From a checkpoint of a small transformer trained on Wikipedia: 13 layers, vocabulary 14999.
MLP neurons of a small language model. Each row is named by its layer, matrix (gate and up: input weights) and neuron, and shows model dimensions 128-223. Each number is 128 + 24 x the weight over its row's rms, rounded and kept within 0 to 255. Numbers have three digits each. A neuron's up and down rows have the sign that makes its largest values positive.
After each neuron's rows, "fires on" lists the tokens most often at its 100 highest values on Wikipedia text that the model never trained on.

L3.gate122:110169110174129111149144147155164063086108119140086119118104128136111167148137134135106134132128109182139109081094124099108125097115123103158112113134153147114115117139122135127105123131149157114132115112142125156112120098104155135144166128146109117128119103158174120092169105127132100095
L3.up122:142137114162124164161062137147173154122146151106143182086089124116091165094082140155153132109160094136176122114151172123138152094084119150139140163131150188132105091168146121116098140140162167144081150136090137136127126113120137086073138113167163111157116152127167144150133107164127133152
fires on: " K", " Kill", "K"

L7.gate406:160157098110135125106138132134177109116128134157086115159168145146097113110114144135121070162081096180108148153149097133108123152142148106118105101089128156129111130148151131124130144143145131146129169126164104097153157126095128158088140123130148123095114159098105133117174056111143092106
L7.up406:114121124128098081115146110155135096169159104128195136124117082149168157120119111126120125124183143116153150125093124093140099106140119130116111163124122120153120150154116112098168142097114100142119154122118131157133109109138109145103146133126156139126125155124123108154103170123144120113
fires on: "b", "n", "t", "h", "c", "g"

L8.gate861:142171080134132128157177160139163124129155131126128122133077131149117132113114133155101101093171087161119172133131118122153064147145149094178133066139162135115147118094130109137142108114124117094109157096163133151100132143080102148146119133137142121079152126144119168082154134129132117098
L8.up861:146126102113141173143158075153107126126128095108129132140079124151092122120137111139155154154119142141078133100150105117131101116152131128138180157134138153090136164127136116153117069105150129106114127111122111126134124092113151161154151079123130152138109098132133119115106132132073087137
fires on: "\n", "==", "===", ";", " ="

L5.gate855:149137112121158138117095120112152143114130093148091156127089076131079081107107155133129116129120124095143168091147162115182158129127149111121085137157125138109150057133137136116129092145111093147106177105131127172140134105114151144143122129136102141134121113169132142146110131146167105129
L5.up855:158104110112163133129140137090147145133105116156148113148112120131131104087137095142159083133141121151113134107137156121114110152151088069158148101138089152143147106177157087142111114101081187099133149162118123161118148137121146107157131146142106104113110104121084114150101119145130058161
fires on: "O", "au", " (O", ".1", "-O"

L4.gate613:134137157143171100098129153189089119131122137103174129138121119128130143113103141169137102120085111127095125136117171159118144099122147131152112145103121142111163121134096105140135145088116146173099153174114139162088111114093169117135173157141116142154135098105117140100147130143155131125
L4.up613:198132144145136188111120129146107142111130161127148113098170153145101148105108129153098146138098146104177091118172121105113126147160118109136094110083127142160133101137123107116091115146088074112098128117096147121115087102106161137116121122120106128169117137125142104121139125176127155151
fires on: " and", " in", " of", " since", " first"

L3.gate121:120164108100128086102187090145145139109128098106129116103142129152167150155125156093097118112132083112110151142099134131121123150115129126099149124157142146123130140158127178110132096135135121126145111098100117125112120096169155115107146097107126115149146073123127100165144175152150134129
L3.up121:120084133159122127068136139128109106115139101113173137087105116112146130157129127140149104170098096092146145103156093131066126123084171176112145078088102160151130158126120147133105110108123134106145144133142141105132132095145149131130109126129118136124101111137104116123151113139132099128
fires on: "==", " ==", " 1999", "s=="

L5.gate911:137142126159108106137129145089161127131072161140138172139093139137129147100115115099139110142150085116147127160112149175139103134110102096136105114118129152148146147117154129076128099111139102108136131091101144164114129191157134100134182136110101137104120094115138162128118099165155097094
L5.up911:119142162126163099134119158173115140160166128134085142176130185137139164165154156140071136116114141144136170130153126121160121162140113084126152130118144127133124144150118116148102132120123140100142161116099125133140113132127143106114126107153132153104122162140152135127112168174106145152
fires on: " special", "b", " of", "art", "ies", "elf"

L3.gate126:137133099130136075134115123149121177166149139148127125137134104135086095144135168115157157078129130141129175104097172143134103115182113171129175152102117130163134130130138109142129116120129121175117145090133123131166076125116136080099079106109140139098099130142124117115125102117112148119
L3.up126:110121140143142145160138164145113160178154186142132142139118123123080129117110167139141125094132151162139142089116162149190105124142115143129127113050071118170099143141118104146114146117100113158141169112136171088166095136139159122141075125121115123167146146177133135094106125109078133098
fires on: "\n"

L2.gate1154:152154119127155151081127110144147105115064118152114139151119110116146163168095143113123120119145119118123132110130145128118185192123127157173133094145086167148095142111136112134152117139116177090098135138117085152107115118107115150169137127156134146077093161130120082171104124150122070077
L2.up1154:141132111176117127120141100129131157114067062132134170176108102107151166118110125071148099102090133123146050107168181111112159183131141170080131117096099168133079135098105114111100152128096162116106129138149136131076085111132172130134136154136159130102101141120150085128182135132145153085
fires on: "let", "ug", " set", "ow", "ce", " re"

L3.gate1227:168151142102130186153113141140106106147139111148196182116189119145122098124138145113181085133143089092140128117124144178120134124143142142127131125102137146121115114116138138136139105155121112179122124103092102155114127098122124181143104122143159100124127142124132127111150130073118122122
L3.up1227:126112147124131129150111149151153095121125126121122181112139131142160126151139110144153135096127101111134153151123169153086135092126114117148116094145123128137138132132158122111164134119127132122170174122150122152146139096109123078074097114126117160116119155101144106087123157128127128108
fires on: " Par", " Rel", "Ch", " based", " Ac", " par"

L3.gate517:133117111080184124134149119143127113091122115114143140108113090143137094126119114143134150108135139110116098146138164150159174165105132125115129092117139162119150164126150094140130153160114084147153154132075130154112143155102113134127104118137114095116148104118132112143102116151120098126
L3.up517:121179133177134070140071123142129162123082150114144077092135149128094119114138107144075095117108122163110135140164161135131089115154171137140117120111111118166128129121112114106143121101134158142165115149144101081154158131138132119123163077140170116144105175131124143124172101129103140117
fires on: " sp", " Lev", " Sp", " SD", "te"

L3.gate1177:117135140155138122104132131132124138110144139161131108157117147141136149130166120148119122134134105073152150136139136106145123093146129103136112142167138135139154137146092101134120130155147089050131131184166141109123164112111150137156114128157099143134121142114145110126100131111117121077
L3.up1177:102089165135100128076135131121119118106109095118160171074104113101126125147113147153125176153142106103130147117129112087113163114090154101146168162119097159103184104093153120135128163160169112154141166094142153133130122117134150092139067127145130118149129098122130149107101104124083125090
fires on: " (", " co-", " re-", "==S", "-", " overs"

L3.gate615:129117150066081170160105112106119122163142140137143143127126141182111135099106121141166093145146154098125100129154173140108107077116093127162134092133105119114122101115162092153127111122122095075071110095115110135123161075119153158109104120155141099146127132080116107124107122129073144119
L3.up615:078114097122102107137142135113150158168140177112097154171134115155169181156122153092128113159116177151179174075133114177075127076156163154136108077129131115170143121135120110166123116135144179143092145099102102101121109100108142151121116140145118178121117128163191150123136155162175112103
fires on: "ch", "-st", "Ch"

L2.gate602:146133112176164126152115102163163116162149148094149120126132101120167135184122118123117120111167112165150066111128043148146054195161102141150152120117144150063130081137137103072085083108133092127081126145148126146096114153115120164116154118147125144135137122159142156141126103104141142162
L2.up602:164123114124113149148124117151119103129146098158131127148130098110178127099137118112125108150124148137150126113148136150131110157149105121092168143127106122145144074132142145111117066154158125148122109171111153094109150130126140144115116142159120109129161130135162092099137090115114119133
fires on: " School", " Christ", " school", "ography", "ried", " Catholic"

L4.gate725:103107133150121149089104100141127083106127099113108148128174098111168130141069123125105100118138164085181185154093136095105168153128133077091127122129133137171113120151120142078136142118118141152147164137033105154137147143105130118141147197128148152122121139132126142147109121115144140126
L4.up725:114140137142142104139144144142104108154121112106165103155166122097106137152114146121112062108083150078160132129118129153122135152166099102120136133157105140100167127141140115083162118081131166127158142111122124119160115160078154077149155123157177129142139117093161155145108133103104125125
fires on: " m", " |", " up"

L5.gate326:112075156121140148136102121170121164112106134137162118147128114120099122141107108153132193132111109128124159133064085156125147060158127132150118135106097108122118127175156114114161140139089114160125141133121146173095112107070169125133138128122132101172147104121152139154119117117150145111
L5.up326:113177175098085141143119148122128108119131144121155106149141127078153101085131083121104133104130151092142129121143158115101076123144109134125104143180099162139092136115114100090125103121099148154069121091124142119108104093122088125124129169149102104096127113152134166137145117164126155157
fires on: " for", " of", " in", " among", " For"

L8.gate762:117153132105139104173145125168155147143129108122157108082098098180122099113114150159123130128117119134082136137157086152116119120133138105104156096116094130077123124087160113119092149120154094129107129167131151140112164123103156137163165084168123103110129130126099158116155143133126094115
L8.up762:161097130097078087168130134132157076158146126115115161141084091166094106094121130130146137134116122176134135118152121075114123126152120136103103091088115145094169101133131140109108127123087107116120123103115127112135112116131113174117157156108069146178123103113141097120143102110120159126
fires on: "\n", " this", "-", " This", " inter"

L4.gate1156:141137141141157142150168171089129109118120154125098189132130157157126121122118104123153102146109127128119134111151118149111107155145119145158149134114099105143127112133123124146137147139080116131146094135142163118105143159101141131081139120117130117125119135116126174136150135166162152164
L4.up1156:110151128116111128102125172116103120117092154117142154132116136116139138129087141098117121156122145093096123093144105149120116148151166066146131073120149141137128121093126134098159122179094107151135108143098139121120128157098146095109121143175131103156147102121100122081114122131169163143
fires on: " on", " upon", " On"

L2.gate992:142081189071119084137084120077094106111153083131118129118100112113139130113099098108104119147154125159139189124158135085164109125100113098109144136134128139101155098142113124140115125079090166126167097106132139158156144122131164132126120108096136153082156137120128163124105120117098115149
L2.up992:184113205104111072115135129092108172119121118086139142151112131124145065103122104120094089141143129155119104157110119124117168135138121119138130134142108137135136131118134122162119140115109145142161078085107104150144097106148104121106096099128121132144103172101163125179133093117139143114
fires on: " new", " still", " Gr", " gr", " office"

L2.gate530:134129112155142127112119100144118118155135126132121122110122143124111118136133161115127112167156148186118098122161126111145119077144138176086169136116163114135156123163164109185141158132112150132105134144108109108152130120102143148165188120119081142129138167153128100133061154106125138101
L2.up530:102112144120095054116113140121108130115130119111150153116099131150139148138100126142113123116143118152136095135095132154117099081141118117101120119136120139113139151113133137106162073111108096116166124143157124169112103131152119151099111161108132116108160090123057149159147102092153096118
fires on: " de", " du", " von", " del", " la"

L3.gate310:138132166089098141098109172142159156114122144124112143133157151141092135109137115108164160112152140131139117137092139173128095121104155108133135117074121104148103147136108122144156131137136149073128140127146142110107167157139104117134091123119147157116085108136160146092119101120149125104
L3.up310:132104113125103121089101171088117123207106142105154113102138097126132117130136175102132139115125133159103109108135125093124104137127137155111137146109139179126093153095123074134108148122098122147126159060120118126147131118131111111089109139153099127174101131102125109129119126100091094122
fires on: "\n"

L7.gate229:120159135137129126150155125132160150130120149179105136149150120146158134100103156116094161147101148124127146110202135125149122102094154132162175089148122158147148090155148130129095124162154125108150113125191158133127149135099143146135113154147129137090141163142156132065102123115094133090
L7.up229:126133150110153166120132084185130156106157136128156110171105066104132115137183180152104136146118144110136140128121105149157122102131117116138181148094079124102166128096117134149113147125159166142172141129132129149130099144144161141127110133150130132127104138097113147131140131106111139124
fires on: " a", " \"", "-", "at", " ", "j"

L8.gate1210:111098114133072114134159105128087181124140082165096154098140135122110140096146122130161121101131167168097176121119147132120156112098112125105143089170146101112114073126141089163098101126157163114102177134100138102068145138094138124104117115098116162135098094174096138171117118153130150119
L8.up1210:130123153152136096143140079172146117133154104158136126093145131123104117148155094110135193126135128090123117127129129129138114179120164092116100095112143144125146146131110159086093160125135128102145164106083131093125171171133125125103134112162147110099107089094095114117115116136101076072
fires on: " |", "ush", "und", "aw", "ij"

L8.gate64:138089060113130134143146155154125151104145111112140128106109140142113115112130168148130149142135102140165130108144099148097132121180134127124126121156148137191114140162153115125106099133118119097145145136168124190120111132137110176118137126110148159121109138144134132115095124096112092110
L8.up64:126162106077134132093115121150134100132106131182119093154138117140156123151145102116154117179131160141143134122124105102106135125163140135122175164148135128133112099153084141128133126135112134139130110099144135142164129151093126100090128123158083161117141146130140116133115160089183127116
fires on: " of", " to", " with", " in", " at", " for"

L8.gate794:102127094102083157113120098117118160134144075168126117131129108103063160122121078099095095150115128111081111130103150135105119114107128155081144128086146104080127098095125086131160099154122146083096138119144117109122141120130117065127120085122101136161141128192152093167104102129137084134
L8.up794:145139123147095159171115104176117137092174136135104133151112131118099135106106157121131205111116106143136124109197150131147098136144110137112088103130140122106180183045132104114086127110141141138163126106151135170144147157149117090081107140134139173140101150142108103136073132104125097098
fires on: " and", " with", " as", " many"

L7.gate613:119135126110144069103123100093099191141190142150099126136119110206118131112135152150111092119161148129130168105127116131131089123143127126115115153117104086053125147124097104089161113153150127114139123103111095097148132122095118105155120157118102138108094102140068149113156096113097099077
L7.up613:137125149101162135126096156138113096130166128146121163155148122126099153101140128114100119136132164162123121142140126116127160134162152120125136112106113154120135113109133136089108130173084125127125134116101218154163109124087114098130131072146094155115113139157108138114133111125090124115
fires on: "\n"

L2.gate197:129132127129150099138118124129135125110139124136145155109087116104094129138117108135121110153124109143164146135144129098102127201137151118174146103136124151134121086190183119115141102122096155146116151127140159119121147113106142158119153114148097153149102119105149141082121133141147125097
L2.up197:123127109147127135164124140141132125094164111130060186145095130112135144141099151106162142101103089110150123123169155107070127141128145108192119118118174124122115142141107144074109153116087112156097143096127148145107119135160120114112127111130145112130160118130148083135101130121154115125
fires on: " K"

L5.gate751:126128175126141106136136107092142104129136100120151148136152113144113152138117123120149085100122138100140163087136135119145136164064124096140118108135092151136121114161133122110099096116126126097111148139058179117147127137075067138109130093114123113176101135137105121138113094105135140111
L5.up751:142121148117172108140123128144123143149203120149153156185152119113094127128130144099166160152130147118139166093116132167113113151104127115122154119128119119093165157137090146131089110123127150090154149092116140130129158153079101125110109104156121131149116101107130119161127145085115092141
fires on: " |"

L5.gate11:107145158121112106124124167081153146097181118161089110142113118122113123146146135144140149072108147151164146097110106108134109148158146137109140120096128112072095127126114126129111102147147136122142146152189142127176155115081105117153123097129092144144124077153110169147104091137107122090
L5.up11:113092132135122111154149159119144102148137159154092118169120161140153136106162117173134081097112124174146144115099139135169164168168131110147104107119105144126113150137108139142110135113152133128152149139101171126109168109117112125093105141115081166100135098119121135144130120137108125136
fires on: "\n"

L5.gate795:089143136094173114178120100105103159109140096147090086091129130170132119105163128157163107122139141094111145133107132133153135150141152108132139148096116124146125121091120136106135107158155143156152123103160127095167130120107125119164111150146111125110150122167123106118093150125152104090
L5.up795:149117142113131148135155151147080094187130139122124127110110112181146150118119142128088114120152138140126154117141102167131122156157123138167122142132120073113116178083118160136141113131141171148155120123127169116141137096072146121113120109142084128098137127147065137132110129130133122163
fires on: "\n", " Cap", "ub"

L2.gate669:133156190153118117108162132121152137074113155093128135142099098137146135086148153158115145144195151118139118129136126103137124150172131137141142128139104119150119116086144127106097123076096128115161108137160120166130129119107139109139138115126124120109120160108117171143098119129138095138
L2.up669:114137164081145164117129113109157157091177099093107149145119119088149112127138123090131099125117120152150146138170173105140146151120108113132107112116154131128142144124112131140133117103116172117120150116137094146124109102148132132077116148114167140177125148142129112135097132150110096126
fires on: " gr", " Comp", " Gr", "omm", "ilit", "gr"

L2.gate764:121128139088120125133111129079089119158140130103126129101121119126114115153153101122106153134125122126157150161128100171140102120118088111128133134116138111086132130133141109110084095114140111134151087165137123145120081117154128157169129132158152139114130106103151133108134157127122082120
L2.up764:151119143155120138104144123102151120129140114182106143115122084085142113143176123124107096089110103102126129142148147122140126116155163101122161116136156124083145095146164093118133129126102100135131146107091081138117058071159126193129170101152130162122110119097143132114162133135103120090
fires on: " War", " served", " worked"

L3.gate725:097135104144073156119164110132161156129133126141121131154112163127133117139124105128181106199134079155162125123121123151125118102119149110109154116102127136143153146135152162066100128169134166127102155140140115106165119166138119091113166159135132142140114142152113144105054138171157151093
L3.up725:126138128101083110126150103116132142146110130098091124123152131092104138130144145097085116143124176129129103125099089118187142133139164133130125157103121121074114148124151124120124169121150125133137133134144128148144094128121114124121119127127154139132116153103115169175117122164118148129
fires on: " d", " b", " m"

L7.gate692:134169127110120151157142122124133100107151086125143151092135133130096119110127107136125072169122116158081133130153110131107131109109161104138169088162128124097104098167127105106153157155094115112115132141150152141124174151123116130110083081111140118100111139095151113134144132109115133127
L7.up692:105116131148173102134139105111116117163152115078125147135082144117115148153117146123134131145121140121091082137140116139077145117116118094143143117094118172152143115151137084128117127182147160126126161111139094089159123132110080148147124152123149149132122150106148098094110135139150106094
fires on: " to", " of", "ly", " newly", " a", " for"

L8.gate763:113109075128107108094101127081138106137101111127105148147164122095101130139123108087130142139120132146112153090162162145107133136183108117099108120102135141111101113128139112154102128148106116131104103120082165158121142169112123104146104130150148134137137131158106113139134146107087137140
L8.up763:123130143127140184122135173145143112144141150078103122169114123120123112092135101125148141084159113103188146140176178153150153134121142182155114127115162120102123084147142140143086135082068145112072124147150137104142162122123169124119111109125120157122138155160123132106121160140102110123
fires on: " he", "he", " she", "re", " He"

L8.gate534:131149122119145147086166093084124124088168139113135183132129112132140100101134100143096042127155082137118165131159110113098137117117149144107109133167070104134117139130156107109133101101137123148151146123114115110173157092112125159131133098102173146121127092149111112125150140133108130139
L8.up534:127125112123130128103128136075147090162131131123146126128146092157144127113162126127106127107122165182148147112124148130131125075121140093126121129138128111180104143150185103127083147124126130127114132128146103192148122123100148128144117159104137151150099121153181091073104121132113122108
fires on: ",", "n", "c", "e,"

L2.gate389:123110095162116133130111105105123128135154125132136093132099117098075090099134152095119086137076118132141177134093110111140155141146127118139129129128171132107132096110108132160139088149117151188127081136130157152115143158133163143117139078155135106130117096132166147175098143111112099136
L2.up389:132150155103128122129127133127127131125127152098165109130153113111135100190143157144132094123133152114126114128126169045110168147164112088142132151106127173094121133100134137152103076132105107161157110100149147134137117147205133080115099124156137121112154126160113146181104147128138095095
fires on: "-"

L5.gate219:110106169135105144124157126149115142106117104141154119171129131168100167103133091152149116139110149143058138096076134107149113115129119138131147152133167121143095115152094087146075136110163109121093116152148149097074142133121132121150133111125129093149102115117120115145067107104118150117
L5.up219:109115133091134118119105131127166140104107137134137118138128142161135131134076107098123154138123119106185152107150129140131140124067172129123161145114115137107093144136122170114107150144128110116101105127189094139136127113155146095173070141135137137163106097152148118119135142119085172119
fires on: "t", "mer", "ch", "i", "e", "er"

L4.gate949:130152108103118121152116131159140138094056107122070112182179075110145153162119111122158092126152132133154134123150136133148168133100118156130107122093122134127095126123084160148117094145125130159130113118160157136128149112161119127146110183158118172122098147120089099124179173155151132111
L4.up949:174101127170161140133106113163127113124209144088130129106166107114141119090100160138097141140107103131118104173122145141135087131082119141050118101150103142127121125111111154130121098159165116111159125144094133147139146147151109111157113130153145166125121098110110134133150134145113182131
fires on: "ac", "oc", "ec", " dec", " Dec"

L3.gate1043:091154081176143118116129144151129107130113160120085108109147134129110154168099121137120083176101111146166124125140161114146139113125124121131180105144129132131102129130139144116127098111138127114094138174037169150117132114125106119128135125125129138133119133124075153131115103142124091116
L3.up1043:117096132144105168116123081134143136126120101138114097148140119127182085073146144158150108112170097111158125115117117135125164132134131166096149144137090071137125129125128154146144159097160132110140137122124122135102168090164107109166114161124151124131105149131107112115130136125156139117
fires on: " |", " Ed", " pred", "olog", "ough", "read"

L8.gate244:119102140113152118131099115116111141132154134132141131122108081164087127138140165113107130136171134169106156166182097146174122106137187125136137094136124168111153098166148124098090146159136143095072101092139149124129122118113151132136115118107140134136130147107133110106129131122066097121
L8.up244:113129130093102134151169129121123149145133136122151115131107111146086138129133105140179116153139122096166181132119115137143143132139141108157144159145084127155129127170155106113168128125146114132121117127138170120154104118106137124130124113148152111125118143131110158138086125139125143113
fires on: "-", " \"", " O", " A", ":"

L3.gate893:088132165108157131159124147126077110100122142131154092130111163109108163117127112153157143150113139110108092189127125121128110129138115136136141093114101102127140149127113121136149159130134130133153145143103156100167133088085158121129150125150099103107089150089147141091114091146102135103
L3.up893:118173160099175099145117120148109116136135155126151097106107156117150144125134160108170168138127114127126144127141149103115115149121151149150119085125109141132138125131121134102180148107169145126133169152114192103098103091137149146110123114121133126134143153129140101120139147072091140099
fires on: "-", " co-", " directly"

L7.gate61:138120134120124123120128114160098153103115115121139156126060105137087116128102139123122144165094135150111116166114180114173127146115133136155137124160103125121127129133151083108105105090138119114145123158131166116139122142125130096139105143140127092104098159138089179127145201120117152098
L7.up61:154148156136161078108148132135145099099056114120127094141144112096092116147133069125122102116163166123125113114154088108141184154146093107153114135121150111114159137122131142135139135146104112109094130093134089160166141138100125144137109105100141147129157056159132108115135145176111089139
fires on: " L", " l", "l", "-l"

L2.gate344:136141120149122142131113166109140137097124118124172109131169118098121146110141129136124106119133157127093130103130141151150114143141172085081145113150100141128107146101102113144117128138126096090102145157159148155151143108119185140138138107128110143186123091171156134131103144099095118097
L2.up344:169121117118115122113121124095161084118190112152106128136120119144084127114154164133135112122146145124123161083108148079101114105119150141179127125097144151151173130170121112085171117105137102109116105139158096122100133117158121147097156142146166149093163154120089147078100102173128081127
fires on: " some", " many", " few", " several", " Many", " Some"

L7.gate163:134147078118119124144121142132152149130097127147148138070140118076137167163104132140129115135119136137125172133099073146120141133100123105167109142133133120145100175156131084108114084101153106125135159150095148095129169119111095096144114135116112129110081113108089144118121133129167076129
L7.up163:139161137137093090125131069118114108123091118138118071159137166113148102121132164101144163136135121065149148163079142124098187127120141128099167132111154113157151147079120118098143086126143129112122127115108156119081135100116126167110150133124122116100175114146111118097159106122120129116
fires on: " |", " its", " criticized"

L3.gate1053:135130150089152129154100096150118163139155074128153090111096145136126128111153145147108095116122136147126182129124141115105134109152102111106104143122169121131173167125121127118136125136157094172076169120105144109120176143134137152116111095126154126158155131122087119083099113120116134105
L3.up1053:133121146144111093143129118146111163128148120125122147138168110160106104086153147148143110183104104141144083164161104091148112077147137136140138136101105097115141128168099110084117121130127129121143177105127175128137144140146154140127122092084157153108102126092184119124131110159126120090
fires on: " this", " This", "ac"

L5.gate1213:100126089120176118110140105117116139183101125111126152054099131137142150131166096159146107160149114131113124124116151187112101121159148094128115120114146121117109140167105100157096114164124124161144098165146087094129127134128149103127165112175150160167153122156155120138124129125159071088
L5.up1213:097146066118176150086104120142125102099123157113112117105142128098125116134087150123166107148144107126123129146134151116136116130116125124125107124146135174099134076150152118123119089146127113124142116138165128085175130167113168124079141147156085108106150091165122130079136130112130138100
fires on: " of", "ru"

L2.gate1088:161159161131150163139130149152126137099083155105139115131096146148128113132148093119138127104146148167111088142123114092114147096140091128163083118127091096123124137122118115096089117160096156082095129180094138146101115136135119180129123110138122099141140100120137140143170131144125096114
L2.up1088:140124188151182159157080107162131185108112149074166145111095168105105135114140120142156156131138145191103124132111127121110132083180135164140117142106138141118139190115134151059114133146153182148082140152123109174128109126144108156137117137129136079164142153121130123134186138150165099111
fires on: "K", " k", " K", "-K", " McK", " (K"

L2.gate118:149114136156151128115140112158134117128084115124111107099122155155113074150160154102103125157110125124148120138098140121173138122112089143118099156102125149131144114106171161073126130153133182114117157165127173140132082141133096105123150097135116138130131113120118118145129129154109121105
L2.up118:156160137148131131121136127092132095115087133140129095170136114135120139115129112126076118126097154142124146161144121107204151147154136123094125136128150134133141126139106119136118121161143158100160144146096103135127108115194112105132142111099180101159148085115122095136077102134118111129
fires on: " m", " l", " av"

L7.gate658:135118120132101105171170107134139104118111135133123141147130135112145083153130103165127074114144128137152157112153166111122169148096171145120146168143159112135131068119175155086105100142154181143098142145154174125124161181132093125141120127132157087104125120166112079101150122108121141157
L7.up658:153109142112152141099106118135140111122122116116157092189131126097094105131096122117105131135151163079154139138133138149118161161097197156122124135119147145096146109129101087124117135100118109129115132136113116098147121154103146153157113158125127140164121132149098135153188148125160140112
fires on: " of", " to", "b", "ter", "-"

L3.gate841:184114118096150129130076114139129126174202144146102151150152101142108153132130147145133125101102124140119110151116158140132095159161104142148141168095114105103122096150101137111121135117111171149135128084123147102161067131110110104141097079115120114117108135166121101103143070129113128091
L3.up841:155119079076133134125095130126127147140161159136081113143113102103078106149120122124144122130140116115135128123120138119114099178154132125155124151090118111117096125115127118153106148114122147140159123083134165088171072109091121098131124111104093129177121137132134112115088088120068127097
fires on: "\n"

L3.gate908:150152109137130133144092099094067160115103144129085138126152174132139112144150116131163139133133128094151129118113149139082162168125186095147158122158143144158124096120101104135097095148113116160118122177110144110136115125106129110136145087089100111152137126123167141111109096126159082148
L3.up908:110146107162124128148120092094105147133127096131102089092155147137112144126142140146142128126163141118098173100128087128124150163126130158139154118124190172117129143132115153070092128147122113130130089099122127150123140126135105139145171119143069098147105117114148116098117108117111093131
fires on: "ame", " character", " role", " style", " use", " sex"

L5.gate685:146129114126142130130150144133127081094134144104100136107123165125066128132138137140140106149160108120112125153129107110130116133121129114179127134180091129110151125124121167169141113121111125138177106122159119139150123115095141096120139169146163114099180129111117124111142090142144123135
L5.up685:117129094153137127098154137085116146121117126128098131139130129091152140124118104126152125113135166150126112130138117114152134135121118113139180087114086152143109120134090118168098098143120130094154140145139146083114163114087166109141115128138140056170167126100071136098109182092146111159
fires on: " up", " ins", " by", " into", " upon", " direct"

L5.gate507:147139101148143159145134126143148150082153107136114124145154163158164114105126118133115134109141137168116141147173126117111142150118125118136119091173113147140123091120153114110083118146127119107084160095142154130085123141161113123102126082111100125133141139111167170140097143117115130129
L5.up507:105145067115137109123121117131133105137097131110100099155117162097138109119171096060150158097128166137112135143185144125145131121152114108155149145134170106127158130171148127143111146178160097155121104138146146124111145188136116111157132124177150138105181189114126119106087132117155111122
fires on: " of", " well", " far", " may", " to"

L3.gate864:091124157092144114096115132124132143123179155125104127124149099159124096114149130141127104154153116146171111111133101125149117162115122126167136152107090082113125102150139135103149148123098149132145161113091100093152165107108104111147117132132098132125132128213122146114115120125107140090
L3.up864:138123137145138117121171143120122146126183138142107139149122127127106106128141166125136107117109122149156155140114169138158113140150127144143110148092151082113164107126108150133137138125118163158118195126102136110128138118177097109133117125143097133142125147177117130120132131169114139084
fires on: "\n", " |"

L5.gate661:151110090095110113128146123180115124136184118142114112145103122148088124117175142139106135079126141135164141148138116122151119142130144135118143092136142089097132120148160108131106147135123124137133139107116153109120117115122090126077148057113075146116137084166108089122144099119090127102
L5.up661:135142100112161118165095132115111114163182141124098120139112157091118130134146126097097119122138119138179107099118162106193152090119107156114136117128092133148134130159142087114102104113142107116166125134099173125174147108123105101120113095114122129104145077203107119139085117100145144145
fires on: "\n", " |", "\n "

L2.gate1072:097185150159147094144125127177137130089136128096116112138113103139110157129120126155118174136169091110107159162135114139115129115114138117124133085137158182103108110165110156123161129138145114132125102124133140112108095155054139158129094088142155149127116105082134150089151151123155124132
L2.up1072:094113150164147106136118113168113088123133097109124153121127142141152142183138153140137162161066122138152121142149133096113101078112164139128161125119119125089147148137094084129164144134135156114101129140053170171111115133114161135136117124145133077152116135134124122113141121100102075070
fires on: "-", "=="